MLP neurons of a small language model. Each row is named by its layer, matrix (up: input weights; down: output weights) and neuron, and shows model dimensions 144-239. Each number is 500 + 50 x the weight over its row's rms, rounded and kept within 0 to 999. Numbers have three digits each.
Before each neuron's rows, "fires on" lists the tokens most often at its 100 highest values on Wikipedia text that the model never trained on. A number after a token or word is its count.

fires on: ":" 15, "5" 15, "-" 14, " " 13, " title" 7, "imate" 5
L2.up788:536563491481456544547501462502616512564486547481542490615468416510469457429527550501541559557531558475552397438480446517512523475451473515545551427460539550526471404506435453436508481527475532604565486518522482569518455402440438384404551468510529535504453457573432509451507568509495421512
L2.down788:445525563512397459564459457553412629460539522493402437451519499530502500493486536471544476538441530500481499573558571577391547571517436531468602564518407485510520527483517522604475409499581519464514513528551551506490465548528507653528418522477458473530567481463472525516438564474448419507

fires on: "." 21, "B" 14, " B" 12, " b" 7, " al" 6
L2.up1047:418542481407507593484569480493435552586553494525603457426520555510329512538479502548529492457450477537556527525497552479517388550425552543512477507448471451511507512557555566488451468406429500529412477442533545516549531486576468539451485471454466535536510496515473532466556506508457477475
L2.down1047:452440537461450506485458433522543463459481522602432543558452484501467581517468598438528464515548542514478460551522488592437467459522486511544506495515543566570509587500556640504531501590471467469554533447447421487515465537550459498412496555487424456575539418461620567569413558461498468524

fires on: "our" 16, "er" 16, "ad" 10, "or" 9, " U" 5
L2.up934:490488470554487465480545550466464539544523498505584501468511587547467418423492507431589518366525537503486457513470372526549604503532571528562507453520518496490459500474583492498571494494482502468442521489596504415523467454439511531451514574564510430624484535514447463477442430559461502521
L2.down934:481497494534499512504510511503525395491445518561468490502544576396507569497494451487501523407505529617445495522499563525513404498513509436484547548483558528461430524525510479480523487609473433592491577505399425428568517475456445543574495467468349466522432561550548548520521495444482588447

fires on: "." 27, "," 22, " moved" 8, " then" 6
L2.up685:431470410523533511530591486483527408519482522447487548525585627478529506495518485473443418588481561511455445428501480565471436499555486582484557473411479531474572485577586459496434492439476437441478509505446457489474470498419529518451553513479453473489569506452486430430454483464421412552
L2.down685:506508567559532473441469497466507455483535593493515469510448461433489516443530461436587458513517434415521480438454445450462598475536484493562535532590474468529513493495488538524576534565471527535460552468486454488468555544548468512519506564369563559527457571492474500491419486605484544473

fires on: " |" 56, " con" 9, " members" 6, "ot" 4
L2.up1097:508617471451445498589460431452536506590423476503377509496434484507501502567463514522470382548503475407539496611400644561514505464569561495460515450512418598487465532450528496543503435485481529547478463467462565552476450532549444489445594456587448539448525512496516484481466395509412534433
L2.down1097:509556537460458508462478603524431541432493532537530521531540503571519527501552471462525514529516514493497441382460300579489551530491389449517459485468508499507529462560509567540594482491509542486548521435605485446583475496414572461497404542452531507566558538454397511569514464511575539468

fires on: "-" 60, " –" 10, " to" 7, " from" 6
L2.up625:506475405472457467524586429444625490548467464524541527520533490495448505518577520483489576530552506503488565436458534519505488471418547448531503488403476504567442571455470518458498500435522526538570481464528473574474544591496520497569505590532495507497466390434438447517594594497447468519
L2.down625:498448489432438515521543519544422587511590448475483520551528586511518414559540469567462545468497392535498487521563461530530414619504498510521545576441512512474510461486508516638617427563539459614593527551478458464542505502404540501380549537438524497535553475494542496525471474541492492432

fires on: " |" 58, ";" 4
L2.up750:648484539486570518526470469566481508464439393463517522570396483461554442481458488433499620532536513466461512492414452537511565419520481404559514562552498489487396551440478411469473447540409460510502466452523503546433593421491505610510453557517464495447584555536614539471464444536452523503
L2.down750:497453538510403522477476533418427559516542464406500504523523597505498453463467393530415461415471512439531596457569491455558432575493481481514401413490498443425447469519504571481643530447500392523475402492465539475517554570504576508538531521448466535546482522551450551538526462537497461439

fires on: "an" 26, " " 26, "ary" 6, " of" 5, "urer" 5
L2.up1013:491547513527485452428513485455462514480449458529468446497545494554437456475509515552515475523553408493568562474460514490494466505481523439444467479473489554471460471481629535481559462532442452397577431503535611466558460451445478513397539442485528443463469561520520502584498513572492460511
L2.down1013:413542455483507472450541524491593498455570508466549490516527437447568495505592454501480505536474530531434419544534513470464422518498508476432587471497518465502526525446452479658473385495517534550552588425500380494480512511543398453614374544535520519547479491422547581455473541543555501447

fires on: " as" 12, "°N" 10, " (" 8, " is" 8, " a" 7, "aged" 7
L2.up975:464505480533506460525520461490472507488464467562474475478492458520479549442611494547439470501518458524515483443486509528541557510436520534477510432521503467513465520505570441499491468486427486538507585484572395517483452545597519429520421550530533491521511544526495538485648498532524456506
L2.down975:519417541520560532548525500595503494485543519606573481556541491469521431499417553508407504561485470530526561496541508505502443548453508500538378556496426482412496565449572509622525409566583519545421506442479546591566445454486541577574468527578468543542559453583529441554461490512511496580

fires on: "-" 28, "==" 17, " " 17, " \"" 9
L2.up930:557534504541509525578449583604507522484482478432421548514483485469473478617502492518412435512508487502472488464491465440540492498515583534526568487496461526590475578500451528477507433466482517510528499467519467552549547397525400437517572499428513407448465431587462524537457481427372547492
L2.down930:397463535385534405482476582513475487430463555570468521490473476527477533498500486564556514624501466454467515540494511475369530458396437586429507528501553486491538480423516440477448542558547460559478423502447440496566551652475532534446483612494560520560505502536470575511393481417511542529

fires on: " to" 37, "," 12, " as" 11, " |" 9, " along" 8, ")" 6
L2.up1122:508512453588504583538432481498467515578464442596385561517576487556489422465453514523493468519544491448556478470511516470437450449510577484488570533562467452548409561463407445469516558555529569517506543516404418579502570494561466535608475532456447533441478480537501546506525453458453471496
L2.down1122:440548428421493437524519511542509465478592525461531419578515488562538452493452491477572503531519489492478580522543479456462449442544472466491522508515452515479516561532498516480517559504540527534558564497459531438520478489462525483467463582398544463531557603517468487536427500568552460579

fires on: " |" 49, "s" 7, "dy" 6, "H" 4
L2.up328:468488473540553500499529568516517490543496481553440518588442400445501486609545442365537386558583524574587431549468423526541459478535560494533477422556469499490557547643533470437523520536539552524523435463344445478517520501511468503497419507507448491414475464489554529498486449470557519470
L2.down328:458476421445421468498420421544498510496467469457358508468507514555402528507436430532392520553453508440577536463517545444505487460559484472482497479503428440510433486525579520534511468549576475569521515528515482488502568441532532497506515494546522470446541537443445499515518485516455530534

fires on: "O" 18, "D" 15, "T" 8, "M" 5, "U" 5, "E" 5
L2.up486:531459493389426569479487468588532419551494541532521453550456572552432490528483591472527596491464460509461528399435509602416582541545414461507502549587409548515570522489476509576480549416575540549571502498411410475467473559506548512515536485518532541470540527436559429523478434494500464480
L2.down486:452480539457477568470467509444523525519465469445444559494501505479491525535447487582505447569548460468482628586441506561492461497520471496618491460449537527473428582549477550477519508445568467395485466468476524513441530480480434543502494413497545526484515512531468553471526412467493468475

fires on: " =\n\n" 21, "-" 15, ")," 9, "," 8, " as" 7
L2.up1099:475491460497507473497410455589511489504554391512585566514491580559462435518513474495483425518387498519487425490548470460438353514558537461502570602539497365661444461516464447466446610416498578492550456494527500583524555473400512448550500381535491491518488581440474533542512411501453500440
L2.down1099:522483447474533461533559459515504591561398586478572470468519476527499531469489569450572498463532514529508497443480507463538562468503451550555504467505451594481553568497516481498523494502495467500421500514428555512568605476553504497461437492480421490448367590444484484483580509518453396493

fires on: " and" 29, " over" 13, "==\n" 5, "==\n\n" 4, "," 4
L2.up40:477530571462520593448464492502559435507452492448488534503488520455599429543473562454470429519465524509457490514585560470507464454595450561504529533585470576521580532509493551423517504452473446489481428455480514496475471425489457381510417586559466406405586575486484427526433540516531508595
L2.down40:530466391541515469514550515503458560473540551563534426489480579510495484444569534568482449414482458460505431538468531499460553534492469437544557525496521558590510556526590484536491528523579440525524411503412509596463493447461462506385458448489516514529407341463515517444566576561530555453

fires on: "," 75
L2.up554:484511498517590481541490474532499601556531513448450384544553498554472471518466500509413490524579517556522544535436461465509496472608353556520497481476483503534432509504668420471500440503506456499518492540502547520504614423433441468533524466564509568451587511489438429624391612491423431456
L2.down554:601450518493393489483482479460477544525507470495498408548502501503523591500524532525452433560369469531496552478581529490473520477443519462612531386473532501577456481456488502485470480510496553468490392419473444503450504526426484484492524535443456526524531413441468581509489453519547584512

fires on: "-" 29, "od" 7, "U" 7, "H" 7, "D" 5
L2.up14:649534504458472531507513470488499507438582521526523481501460438513386490532479594521516606538576505470573582483432542515572410577494464432500471573425472482548624489491535605471545528497564461568505528477524474488470405509513459454432587504392532542529468482373514497596488514486542539460
L2.down14:456514496505565493498425505419531454543470498463474551599485477479605519556482459467538442455507445534475534566455469464443511480459497572540539552513468465458495575596433577491525488509445467504524556423489526563499517549425464587520489552519502533487446473485512526560483455553434603406

fires on: "-" 95, ":" 5
L2.up1505:554471460515500553595487490479614615556504540425501522552422511562463505427564464429504583553537489513518570543554495513538466507369499415448547422475432579527488488415516529410549490502450582542557537443574496457471513480502517486463393491546541534583388559459537441508562505572581469485
L2.down1505:536456541527486526463519472455441494594564520512562539518560542501498541628329519439397537435508445454528484510535447535470532562507537528522614460539520523517489415533452502477358523455493433561466499508530477438460560542468459517432604483427542514497597502537463533490413461523452545496

fires on: " al" 21, "ad" 21, "al" 8, "ed" 7, "ayed" 6, " Al" 6
L2.up1208:562568546525518549561428410474394466436513494454418508496411520500544481434439473553460529513516427555502474587484441498441436511508557442454424470593592506530516512503582574526421547513402466487558488478516446478534490505524495507458529520533435506541459545463521404488529497517428491532
L2.down1208:505424474504446529505537538573522428497510393505512416551480466518572461531469526555547560564571557507561485472489545507440510483528616569481474525561533498467429520377567609545493448546620479465434435605453518591542439478505543541508462579530497615442578501430580526550537506495588440531

fires on: "," 30, " " 11, "id" 6, "t" 5, " =\n\n" 5, "os" 4
L2.up1083:407565562529447511531441507452480494524500541541554541476528583391581438471539382496501475479503554500532496541505493395485464446490493501583492384543445417512520461448521507541533499450547445470546530533537527472546580493473528364485433382558558504459537532481503563550516452468493435497
L2.down1083:476496430467502466490574550481496475459528568457487486473544430691443524470488596468499511549582457497588459455479549498579491525438488537514511576464527598496467603547491487517432544425426610416499552366489445595472491575503440561472524498480420519448471496458522448519421526515616516491

fires on: " is" 21, " a" 15, "," 9, " in" 8, " (" 7, " was" 6
L2.up355:440482542501477504550519376459427489442521510582522552515527536581420484467546465421408501534505445467454577455541532493548454464534615484492498521584479540398460454461454476440559519485578511533519606473443499625445484487499490479519537539482563481521553489431478543379534543582502394496
L2.down355:507585581482519513494551510531528450481540473554481553501445446560532406470550588532454538524516465458554456437475591565392510461466502486457563495546545466470549591405500471551464529452473436478478611507517389602451578490497520486551455512477501471519466502498518497454450405454487523507

fires on: "\n\n" 25, " =\n\n" 20, ")\n\n" 8, " ==\n" 7, "==\n" 7
L2.up1513:466449510495515582481543555429452551569537501549517538433588515467511484399480497655439462443413518509530512551488458461474474543509410482491522508501519494531458373514501546486541470539539499435541472512474499395548568542608506545426490526491552529501462622473588398462543530453529461491
L2.down1513:467516539475390587546461477508511456462458526548556523483452501462555458502524528519527475502611547571462442590516486503447470498521535480531523524524470542521411476477534463507566433470502484465499472510465480470517563457533494579551487525493588464528474593464527552494520485431485486453

fires on: "s" 31, "T" 10, "H" 6, "E" 5, "ing" 5
L2.up981:489459483534500538528410493555649411542463490577551509450574589486528440529498523554525499545594428382540544479514559544442493500506526480513447500576420560444501500462569541542458542448528415545472564447534453453508471563416539523419472548409500574513410524508554394554512476526454529421
L2.down981:487512485439524480556479489420511608403487544476503520544462468463516524559485475504525495497538552548562473479598601558464440515508440410474549579492427462500403523450379459530515559507471520423461579521440475487577567535481460479417527447595473453498555447490501560511407413480526532561

fires on: " |" 64
L2.up1049:537437535458517512472474403496497509491558519581415511452548544514509484627482513435535550504455625543525488565440561424565512490442540515468493490468495590458528552458551485574536429477424507449488476430456469597507482539521571482521503467607474477590578557488582536475505534482505484415
L2.down1049:470438519562497549509497568516517543459434396599422517508539453581416560538456485484475457568508497490538466437559478436454537565568527536451478539503535470427636574484471493547584466414500384509505466483540466487534511463508486561516540485468460481543480520451523420563564422549537595489

fires on: " |" 79, "\"" 5
L2.up1011:515585546460465474562444513561558432536603448494469543553483474437475517545576428446457502595515505422442484437461518527590478512547487581503550448464473484505493510514487490396487519519431631475478442520488462554488558602525427446497486483571505461477525551508464590496428432460550520408
L2.down1011:490494570505507477449491572521472609422468393453449481445506530436506515511567513414501449573463514467594371512580548494481467458494604493470527421553483426527590494466530469470570555478561616493520399482589556445536506502519554472477536512569454456489446492525565497551517464471466566409

fires on: "," 59, " as" 28
L2.up100:528677515508571503508540518507508521549539596654520503490527550485563455553476479424475407557570452486479509518552468579425506512542517550381492543468454485479472503362649525592443511505506552437495487519410503517522450537544444479545501483417497488442491462530434558453549461429479497534
L2.down100:468563586488480549561517455604479497489479475512591515480445502410444457496411445584492519588448515572507553477399376470537482534598516463477474555578535455457477498561443508475515398451471441468615483501474544461592536464438526442593525559503490500569546576553419464552501510469551596469

fires on: " and" 68, " Secretary" 8, " from" 5, "," 4
L2.up411:537451518405511456509486565418480532489551473562456529475495489460532493514418560549435487419507513548416480444585388483478427432534492529523510406485498559536575551525529433448529610535558521602468503514414556510563511476502453515506548568503495542486516451536518484618404535486536480443
L2.down411:477523615520559485599561496450469522515508467456508383425517496502522542461520549506472593446442515572570490544449556466495516517438532494534511609558510563539551503606454518621540527517525522510531544489522556460505456565454612495569452490516517494447442501486451437421534541415408573460

fires on: " (" 23, " is" 20, "born" 8, " was" 6, " described" 6
L2.up866:446591468517556500373534458414506529469598499510476507463419583499489413539624461497431532475434510537589494497502491507495472505553518450569564527464578532488555579450483477460481422477436473574428534485491417447430551635495507457503385641485555492501485509457543568394565613471560460563
L2.down866:451503603542533508594459469555498505476466516464495582505425488575484512607512459528546532457541520573446529389414553475504556467546491504474443478453543605495484571486623526578505497575588478509434522482553478448474430546539528526502580476585526506486440520454554428497497465494485552538

fires on: "\"" 22, "," 17, "\"," 13, " against" 12, ",\"" 8
L2.up1018:498529533521424574553531439459551505485460475598445550550481456520508434432436524516551549506512525485501579475435446580480464434450487518479540462434505461510362450546545471441494525541493529464545483546390494461463576536442421509490462390472533550521495534514524555546438381405591492455
L2.down1018:532471483497532561496479591486464451447461460473542503462494505556449553541544463469520576479472473473495463547406467499524496482561435526581448524492490501580593506500505534486586515401531548531451598437515438499454489474500590511539503516518621444488572502484522481481570515500474508411

fires on: " (" 23, "," 19, ":" 14, ";" 11, " produced" 5
L2.up638:584528521445420459535529445463475519554576501461513419553528568558448523532520440420506488565389540501497444425475536548536629473544486569468541577510482530483528475479494456502562513450483483551499537472626494481414470467553540502453462568513605496471475517510473466386440480486527470562
L2.down638:470447516535456483505479563518575551420561524511551562508583458510543474572446463529582450504491510466496533416442566476513411492499538488581459562609500559403469540508555507533470443519558459509486504541466455471511496505526490491548459443478457533513490400526416522485522365473532561548

fires on: "N" 23, " we" 22, " n" 10, "O" 10, "I" 7, " N" 7
L2.up941:537590512538444492539547477567468512490519495511464505522487505535576433419535500543514467506536639497508525559439465478516556562531380518430555496494470477548426568495478472563506455486532474568505542468489416518480408566555527403540518547543518572540574510469488550533576410574610482546
L2.down941:473510402534594449457544532539481465507434533489516623499472613456520588508511420537479551392535501545491537552493525495475497466472546468467526445555491532595553545423567467475490474492535502495471463495517532546466465471642507422559537500465442655439527528567517414394490547581421555500

fires on: "," 19, " there" 16, " (" 9, " –" 7
L2.up46:540476556474455532518551474503513439541528512603421527529486562452438523584540462522527483525442483493553426523455464541531574521506576561531488506411526558453516484508489378644499373483473595543479476527524429510483527501532511485478484574571547439418557463506447507525465442509502419483
L2.down46:490447510518473505489573443496495550489510562487457449477555393562509550435543527474412430534466453342512580479457510526477449482517475431480489439486504546491544620631565588574452468436530417501529481521526500505436480494534542502530509569474406519480601529438455485608450431506609531506

fires on: "a" 20, "um" 10, "o" 9, "s" 8, "pe" 6, "is" 6
L2.up665:511535491506573462544438440448557646500542447515523507511492580519512512437560548453571480475486489456459436584553519443397382479472516481521446465412621500536542425491528465489502528508536513470572575531489491490451520550461473554530517590580430521493508418482519493532477491425544408563
L2.down665:492454582474507494458523532518564468461404550539478459518564542477515490542502518609523463613538470432472526538478557583413437516425457440410523547579485527486451490545499483486492448516419547467495522517409446549555491529491456457536498453543492478468593543472469606466473422529477516513

fires on: "\"" 47, "i" 4
L2.up1395:549488609479500592555559507496416444492450502498563481520523505497439559384599487413523449423519532500495486634558532504498551584461667526552467537478477461529513556492439513444462457532478500514566494589423491509505506555391429487380433467467549506477467539563563549491568565530539505448
L2.down1395:557554519505409510475495450486489593474538428528505511594478467422502468501444493589511523485539505518432563543518534558491462498575481529577497394485517529518466468483578446504451489429511450515400450467434502452452559467548527505610530482516492534531556435531408471502497461476403481543

fires on: "\"" 60, "'" 19, "'s" 9
L2.up1124:533508573346456479556474503445483442562554625605504388517461546477481513422568430448508577536546491571492425529485569587628604570449601431512480523559461444573536552459470527508522551510431488516567439480440511453527488415505451491425406460528532405518545634497481542456488473506566487478
L2.down1124:514445464384470519553458486547623467547556507527600576540442459471528406518504454517565526536573465467456554521469548535489482500578495573459526507398508536493469505499480444608465503495555553496495551543452428537487478464530538451594555577549498470564506455524485564516550455425428410542

fires on: "," 48, " |" 14, ")," 8, " such" 5, " including" 5
L2.up755:507540477452457528500443440463438371506504487479533514496413512476537493511461516520441553458594473442527417521507518580479516398579462479468482533509554540440456473498531526536464460505499550563542455508534495581520475471565391479540497572527434457459523522447503499532519459471474456444
L2.down755:554478478404564593407502474524541489477529559480534392550514524541419533462409468542543561411496534520461577516450405413456608497425541407519544471443463516492504450497509475538442542516542538544460442536473455438464490543491446477450415539457463507437516464481571567501502543577598462460

fires on: " |" 51, " un" 11, "Disc" 4, " Un" 4
L2.up616:517486527464483503593476481576476455457473432491472572501401524543487529508531501496515515548549434511508470490386412521494586476509486437497488571502500486549504486503560438559477512512495499444544495519400531531417492481455497508500462566541504442550480519488544571569461469490399498417
L2.down616:593534530496456550454501441441462504544431475422453493495572495538491470503579552492458439554448543489471522465393550508573452510428509516598496420540573506541468503424537438516548564553530575559520419489546545441465485466547607562569535501521502484499469513571496481493518523561484497498

fires on: " " 68, "j" 9, "," 8, "1" 4
L2.up718:514600441487486453515576477484462510543475520478520572520582484510449474573354532469500487531451536499449512478546384519449614549446561506487463422534525501522590424494506537459567473430482499503547555482426510495480571610517496548521474411528560463449553476545513428465465427627451352488
L2.down718:461497470456466470436445519467538508542513432504535441469457563509540481556599455568470449531452414541509523443579474386481461566505555421516503484445507491568511571434581513462522406528598578479522544557447502445566438470473421498460439557460498479491524517486447415530566496480488597437

fires on: " and" 22, "'s" 18, "," 8, "s" 7, " Al" 7
L2.up412:473526483485471508466452476554494366471568462466461426455416575470568485537435495494458513475488509601573539506485548539503542465546570529552443555538352518486469540502518469496544489553555431476454461471549438454542453525513512508506527426564484422442534542497546471461514495454491528488
L2.down412:524523463540464510509434423475530531487531530565609540533471423555516533546561459554484496436483463559398545471454476456523430568389435498497530467517596489574477458514573497541553519512455494501431507523532526514487513458571551437552456505559554459584477471546492548511450498453500493541

fires on: ":" 21, " for" 9, " pre" 8, " Decision" 6, " home" 5, " Texas" 5
L2.up1471:501453566625518472528531463491558475530550516382552530458451561557479483462574487479496452678492443476487590497608462507454512443539476591558572519563497486492548449426432473475439610447524436450533444483556560428445470520423559523455442489497483506492433479489438627540592534476504534490
L2.down1471:524390413467491432608492487459501516501543494461563514496491405436448529526447519505530429514373426546502561501505536531458489522505505479502433483512600525442594561547559522454453485586451392519520554437419505506577496534461496462474466453482560591573592478374444517517426534559470554477

fires on: " –" 17, " (" 14, "-" 13, " to" 8, " was" 5, ")," 5
L2.up1504:484525446584392538522535401376481470444517583537465429519498573480465558488530549489385534443484474528510413506540533450444486518466522551428575473487435467565462525466530408634481533441616460548474480473487489551491494554506479471534430531414530438398491531466436529496525535447456494489
L2.down1504:425619436403455476521495486475550530549501374484525416501499497621524374411447512476503552455550517497478490504566452515485547484517458471495504509449507513492555491483474456535517565582490417583530579500416450433468491467500548601482505478445510525533452565459601562517453511443462473539

fires on: " " 34, " to" 31, "ly" 24
L2.up370:392549527384446466546532462618494507529490478566462447480475606521477552541571522443476459477503527511498442535493535390541499472470484501443512492520414556549574529535589527507451456561470569498541447449610484501489440587493511487492522484520494501490510514490545412504465544493555655536
L2.down370:436476459568493528470468497495520566509423435428503523532541392529516534474450525513532473473519461490593543487532577518503412551515425488527471467533621501544476495469446456525490473414600399533530500589424411475543520464599476440556487491596565469501530528516445568472621540503578520549

fires on: "M" 27, "." 17, "U" 9, "V" 8, "B" 5
L2.up326:413541503493482522481564512490519524555541502443643442448521516639413583490419572536586607496522497479447529380456499448499555537550470464467477585472531488572426495459423538544484628470392509482445456466535475371510546571434527475430523524495578384608437530472519426438502525576466515485
L2.down326:515520538614527501476510554520497533449529452424487525541551560513585491598442529517532526563520499480608555505467470452504590470470471465501509530584501538492408527456586490421556474450591446488538529488461578533447493567462461503472528445395475467502547506497443519572460485439490554515

fires on: " of" 80, ":" 8, " end" 4
L2.up150:500537459597513541481500474508488449383494548513508514566507451507417500401506456445464461509457524465476471531485582554494502441494500524520563429489540612385405498454585439424471535459516472494570450554422488409536543385477531509537590449561435498547500532476500542532595480535414446600
L2.down150:502483464417525555537566495481573434492444452538480497503493323530550464460503488478437530534588540561488467480516500483535497587487574435518412531415430486500535391524448499523516609442541500511602512447480435528521445551480477533545570571523471485490497560395423374522517485450476422491

fires on: "N" 22, " and" 10, "-C" 10, "-c" 8, "I" 6, "V" 5
L2.up716:447580563485510513514447419569457541457539615481510501428468537548540431498465508458571452536501478430436492567536423490510434464523477492458467435575416467498432528439518500484496506547450593493444464491418489461460453479588566455459441522523475448541440497469517572605494442579483516479
L2.down716:515523431456502460527573538477455511437494604495600533409518434395503534482476576400528598455464576525486475511423529569516432530556529539420516568522513540504450434452475447451500445518538612527600543473470461587538504491542473532534482499476414671557499558399548460537488424413497574545

fires on: " as" 26, " with" 11, " special" 5, " most" 4, " too" 4
L2.up1378:462503438501475455452396485420541414649459601552473504505507468574468501583525523431423495462395551560493517514477519447540466569554515502434493486506516512605527501502471485435559549440431478479509554494454532661517387512538569472504465571575433507541499456545473452470446548511510485419
L2.down1378:530586583498509475569567497577447438481459446476400429566427437552403490493478445465479483536571474535422490522514440513417561443490503530475489524467492539488433472526492469534501498514406487438512492587526450492514529551573387570506558502506473519399629471396499502420479446472467595497

fires on: "," 66, "\n" 10, "2" 4, "3" 4
L2.up846:524471540499410622561399538466501495513483480531506519564505522488494458487540431543521491435534519516553509540498544506497472534439548465512520503535539406438406478465536417545497503478544422509427506555367488541499461538509431544449553503480468454465559469479572530470588434469520509498
L2.down846:342417568586503483445392557540518546485535443512544446526391553504516425514498550484474475506475560455553500480555431432489509548572510452529415492542514466486508586533491523449539553479451360526498503488472401595497404486485564494508512450489525546496466503470455528515499413543549447528

fires on: "." 40, "," 17, "-" 10, " \"" 7, ")." 6, " (" 6
L2.up463:372449417541488520459546490507581473487526544457525515566493534505374461580543577525513548499457566413495503515455496486483521493400468501487566380482481539453534553555555488444529477413427496536465496594551422493487495542446527527553588461446520477532450523436436607455538436529461447482
L2.down463:501493455400534531534416578576562510621548457459534476511482536460517545501482522531542531527509471473475520463589448522506464420456477541509499599652537530448444560489496458485458600615596431558498506469546491490468490588431547567602416423425579532505521514506433497552522532442480419513

fires on: " or" 27, " and" 19, " |" 14, "'s" 5, " to" 5, " other" 4
L2.up1130:510553574513442458518424487428496467479491536440417509524522464530599508445536497443524523477620480510507472492518551493543463475494541486490490468527494513582463563429533519487592531516507551529435546515440470465526408536433441509585518571511436438547481518576467468382521591458424549505
L2.down1130:494500477519543536517553495511479485481563550503464499483487491583442472483412509450544440573443491409527486437482464454506431596455520490433458613531481486548611547534509453570479484467548477537519548447376537424460535538515520474518476490489543491453458438488502415474496488462550544435

fires on: "\"" 30, " |" 23, "." 9, "\"," 5, "\"." 4, "”" 4
L2.up1179:432481513487444492500535404467460496504481607468538443550506558490423561520580445453554530541543592458548502450491512483490506466516468487497448405426467472538447427460422560529440435539485540471504456551618585487421505585503457493545427451543512434437578530464521565426519558532530527403
L2.down1179:526575468511410448533519518518531425527506463627486413578502455450500498505484451626599514511452570446471503422495495482442525527493488495495405552486493504484498565504436512561459483544542434546510547491569431484563524439541472469573493518590512494566517523532498511507513492485570545535

fires on: " to" 45, " in" 15, " |" 12, " despite" 7, " from" 5
L2.up1311:548483433533493517482450473467453459489509515546509563477455535661441475548506463418439537479510542468393482583493600456438510472498559463556505547450492445479458567511493531500466489553528349490501459513463566437545371475576555596495487513536618435479541427486508537444521489515492585557
L2.down1311:490489502454478319577504505474555521497504500491456534528497489406480511470505536545496530433437485510474539510511495544491557527389480450409424453582524545433423524525462515569510521609529522633582543484473479492463431552471549445471537531466485504495507561555445503469508541461531432427

fires on: ":" 21, "\n\n" 16, "°N" 11, "-" 10, " (" 6, "===" 6
L2.up1273:547554454394448488538460462515516505512549397370466470579490534471489598491609532489412491477495509508510467430463461487627420567510585543469620461637571480470479479567478507488490534379508532520524422514485476579429463516526506409529458575449559513487479479552464503537367439472472432573
L2.down1273:523520611415462458447537514569424553423521494512468488519462506526491516507460462472482438544385611552490581482523520462435507501523458504525429493469427497627409579553506527523498440412509571405487443479513556450430536534484519438518502453382549477543473475507421555423541492514463510423

fires on: " al" 17, " B" 12, "ad" 8, " Al" 6, "i" 5, "bar" 5
L2.up1064:494451524525483539566480541538428395518505495506445517561386465513567384432510550582380514529554470466432497511508484484470468465483610470495456520527580564442407500469537566469511590565446423507523496585532504472365502405514502533482444449520398524425477427515553503506511468529533546433
L2.down1064:387439562511502496499479535495392560440459501396520479483550484483514457447572515437435509405513523430541471499558489507543343422542502535487576535554475563526482501440639568535554453602458506465526471562458510626451469515492492560554485495430535488441457495365472560465503542491640440503

fires on: "," 97
L2.up199:498468490482510533457483484510509462512457574460422490499442460569418459481453541429412448411570506485441569466566533588577435562538497582478489548517439555474468506530593465461435552499534432524489534487354549559482428421582378548498490626544457491513470471548555490437417522438520512542
L2.down199:468525566587456542547474498548504488519464443487428421456485446486494478498435512513510548512428493484476549615512469415573532552349538388543448367533488446558471487519488444421506534505475474579508477460506371474535461476426591460533469414439496522487421529476431455418486457502573593549

fires on: " |" 66, " (" 17, "ical" 6
L2.up513:463510536444474570526399436418502585511540499504442438536512479425522589497560417520510511523489526418476457469354518512516538491450512426582427517391545449536450567555552481514561457502472525516456453490509530529500468502486537506534417607525511473426423476504599551498474427464504554457
L2.down513:578396489560492487439592628510550467556505442465491531604562507515503470501483527500491510478513466531599438501433412489498425479432436450525611576475486539482478489455515566493541391476477480458459578495457507515548524512559495448545466507556558510566607499564450611472505554439538492421

fires on: " " 64, "12" 5, "-" 5
L2.up242:487500491460406541533523417431572477480469428406536485589506516444483478526581515465485586539487597493438543576472457469512556529523540542487531490423386437588451537437499472474537511435490457506613603536440588497470517557459486511498437558459541501369525419515573428512566452562536474577
L2.down242:439461426493530466455583603510442544570479566468508426521471542595487543506497488549410485535421503514614489425371536403505548506511454472373505530487519512482470586477496518525458531502574538568557518466519366498592442446582444512527595549467613481500530467484474509527535538421515558407

fires on: " and" 20, "=" 14, " CD" 10, "," 9, "-yard" 5, "-" 5
L2.up1420:511457463500528498535591540450469427518480545541568568443561584486566482495448527518515542460513553495517527398453504522491431513555479652441525595531537462510433479497491507540533539507535469514587468507612430505542552510499527560533437433580396514517356458413517455527502506522432488480
L2.down1420:445510553565538569505475482505459627594479508547526568481481450504499498521518520476516447486485549463467483462489527525581568510564527467535544397442399493490544585350530493408425495511491431428414497457500490504473442479560489542465565588477465448494485505572533513458488540488462585442